python train.py --n_head=8 --norm="layernorm" --bias="none" --lr=0.00772 --lr_mult_down=0.7 --warmup_steps=200
MLP neurons of a small language model. Each row is named by its layer, matrix (up: input weights) and neuron, and shows model dimensions 608-863. Each number is 500 + 25 x the weight over its row's rms, rounded and kept within 0 to 999. Numbers have three digits each.
After each neuron's rows, "fires on" lists the tokens most often at its 100 highest values on Wikipedia text that the model never trained on.

L5.up3824:504482503518490452499520505529513533506506492501520523526498501528480524486507495494515521512491489541475482544488493502526499535475489504484517511508521517435497503495543468538518480464499523519495469508512449501454473460524508538505521515507556432481535460491477528512506487497468510518441523505504568476486526495535496508505552546448533494504485513520492515518521449511510515488475503519478527490542451507528507529515517477476509479500507475504548515494510505522515497493507542488552533468516480468481467519546456483517474496474517547537516560519463490498510487505505525445488525532481486490492521482471527487472536497475525512466482548517517483483480490518517479499472459543516537490517498527523549550496534435544443517487491492510517492526517474492502487453521492
fires on: " the", " of", " elected", " New", " as"

L5.up3148:530486516497526511492542479509516526533517531543468554507483504507493483491467502467528497492488468535443506522486466508490500516525538519507479540484447499480503484528473506498485519503514526523496464484520477462560437502515508512504541528513460498492527502493514506512511472473541490510504509465472466509517459452502496488515502502509496452491488467514508520468506499502487459465474524498489520439527446508536473483512519473477505521503456486504457512504529515483498485485506474542513494499470484526493495512489512503565503490493512490476473544491529485516525489511535546501473512550482508494501445484477498502479517531478528488502557464492485524507449517494499532470456496485497469512478517500490520475463508515488503479493496511496498524494526503518551484466496526
fires on: " in", "In", " Re", "Re", " on", " Con"

L5.up257:493502464527520503527498493491483490461492490460463506495520483528416489490485524521563476507522477508502487513520480530499485465474514506498484510476464494501481465506469476510518498505492515474473499516493494503512521508508516508482510501495510468495526489507527484488461527493500485491499486497513484476523525476541500504484551472492500484508464511518500537492511476520497465537434505517541503492516509485534465514455519464509539495524536488542476491508499528515490529507510502456482521485480517528503464508526529480479515456507496463539522483476506534513516486531525487506493489524506501502476502477504514469481484537512541532478543505449465524495507489464514521520512530517444476532528516521493499469469537513514458483492463485519542496540492480537500511485486507
fires on: " Re", "Re", "re", "R", "M"

L5.up3103:484516503485510482475514482496529464505522456485497533480508509503502484505539497504521468499526500480508511564452558504507511526478529496471534519524481480522536543425489533538473509491484514495465500496517515492507474492498511513499447453497472491518544515492480531506502503492530514499490479490548514523526514493506488546501532491516529473477514499476509477475478479512535484489520523501507534522484500464533538494516491510533493443474477499502482505503499560548521525511545514489552502511471491513493517520502506490481499505443518503500455534471480556485479491503460479514497520506508464468531521474492480544460555513526485530495507518503473526464491521492490527529504467492539490511524512550496493499529498492456496565482479524518500530475496505507518474541528488
fires on: " ", " (", " No"

L5.up111:481500533469518519493498510520485456486509532529534549505499481535484485523512467459467486492501486512488479486524455519490498461510527488472501482464541545493477508519492519583472482501492503466502491511489479491475518476546476483522504484506539492516486453522537490481522500544493463524489472509503493523494551462515517531485506496508553522501501471473490497495500485521532485496502510508547510499489491534530526545459502509507505551511510441464484498528526486532465472505488484515491493492500467456539518480519494479450527502506464531501538489465518528540486520511538498495529519523475522516514512520471501498506543488476544416500467478464514545517537514514516527460529485481481507486516502514497496508523458516452505485483459514467512489508539505488562532515520498
fires on: " |", "s", "|", " Award"

L5.up3535:537469490478499483506527540495517463472493489512537505557479499500508533530527474567485464505471486536476457548493483517511546465525512500490504520483489505528498483519529477504468494504459447533478475522506529495498499509504506465502457535487504476517457482505490493475472538501502490509463484465494518519458481533490510484490478496470479518470486451494502456457499517482494530472508482486493517490478514548460504524510467484499535508462519481511478487506481525519507535489431472462492507531453475475500508482516529505497488454486518518483477522510542517517492511518485477522463505492545551525504507508517504501477531510501511471485475522512515509534490490487509537524510480534471527513509536511462546506487494532511479501495496504502521465545496518518532509544492481
fires on: " |", "-", "|", ","

L5.up2806:498490498485466512462536512506463526506499453484538498492510476485533510485526483529481488486546500499466517503524488460518490472521459493515476484474475515451464548497524506511540490500489501516466489492498532506564521484525512495504467486488515499497500489466473458516454486502479480493495553519548520505468530499529477533514495479463511536484466492494503473453491486479533477507546528508501514499504514519524519448491499528474486510492514519499515485504499542527491513507524451509502481514518476535509527522553517488498491485483513486470503491487500536511471501503519546536495496518502519504569480497459464476483561533479490467493488502515488496491498495496525498469476521507504523508538485480534482486473465504465510473486530507494517512503473542501514474527494458
fires on: " as", " be", " being", " ("

L5.up3808:476493451516436507495502505472477496516494476514460480477514491490519491465504506557458456503510500506532518504531500451531506513512487494543448482525522520495537526482483538496460474501525530458511486527442480437539472525473494462491520495503505493491514515469496476506484515502525523504503492482511512568508479506534531530483562487522478492486487508513512491486484438484483537477467513514481511518535510504504520499504537495439514513541480490517506481490512483508492542466474482491514525515543513501533534479572506508491501496496516485467517490512463520463506502507475523483472484502471478500499520499512509520486490497515520496503498486524480496503459486496412490551458517556504472465523534518505483499458466452454489545493494479526535496492490425448435457500483512
fires on: " \"", " (", " The", " the", "\n"

L5.up2544:489488486512528508560512518462506523478489519456498517459516502481524489509495490478530509470511490507546527500488511492504488486445480502546525518502488523492530524499530521577476487455504558509541502487485526472485530498557521514518516493486500461532513489498490454498500511495496427511488473500526509536522483507488551477478503526503499487542484468501472497516490492486482478530437482503490472485453533555495521512521534516496526492490510474500498526529510510500512518507454492524506494458505452492502489517516473498483522528499539518519463526530511484498494500538479494517460488501472469536456523514467503509496502537527469499481474478519539496484482518488535524516460483505445543512502461509439512518530507507508500486453505477525458498500487534497511504516509474
fires on: " New", " Good", "t"

L5.up3455:527559456510478495484487500507515516511477514504478551544541489463497524514478539461480514508549517503496489490520499504529494485510493466468506480483518508519518450557502492514513497520507507507523509462514470520478535474531475490471531495508488510544474514484539509500473466523440482517485472488507506529473547476504452499534523475447499504509489526505451511501520505485511483496539468465517470487529469494521513542520496490475506525498467498483446510503504478473515534477501525461490485507497499481513492519490474411523453498520491500507483543486490499488473529502491483499487472498490500499503496425537482499481547489505498513502474526513487504516487487505509497515480467488459547490545554500533510508494497484517520499513501502490467507477528482520492481480482484
fires on: " |", "|", " De"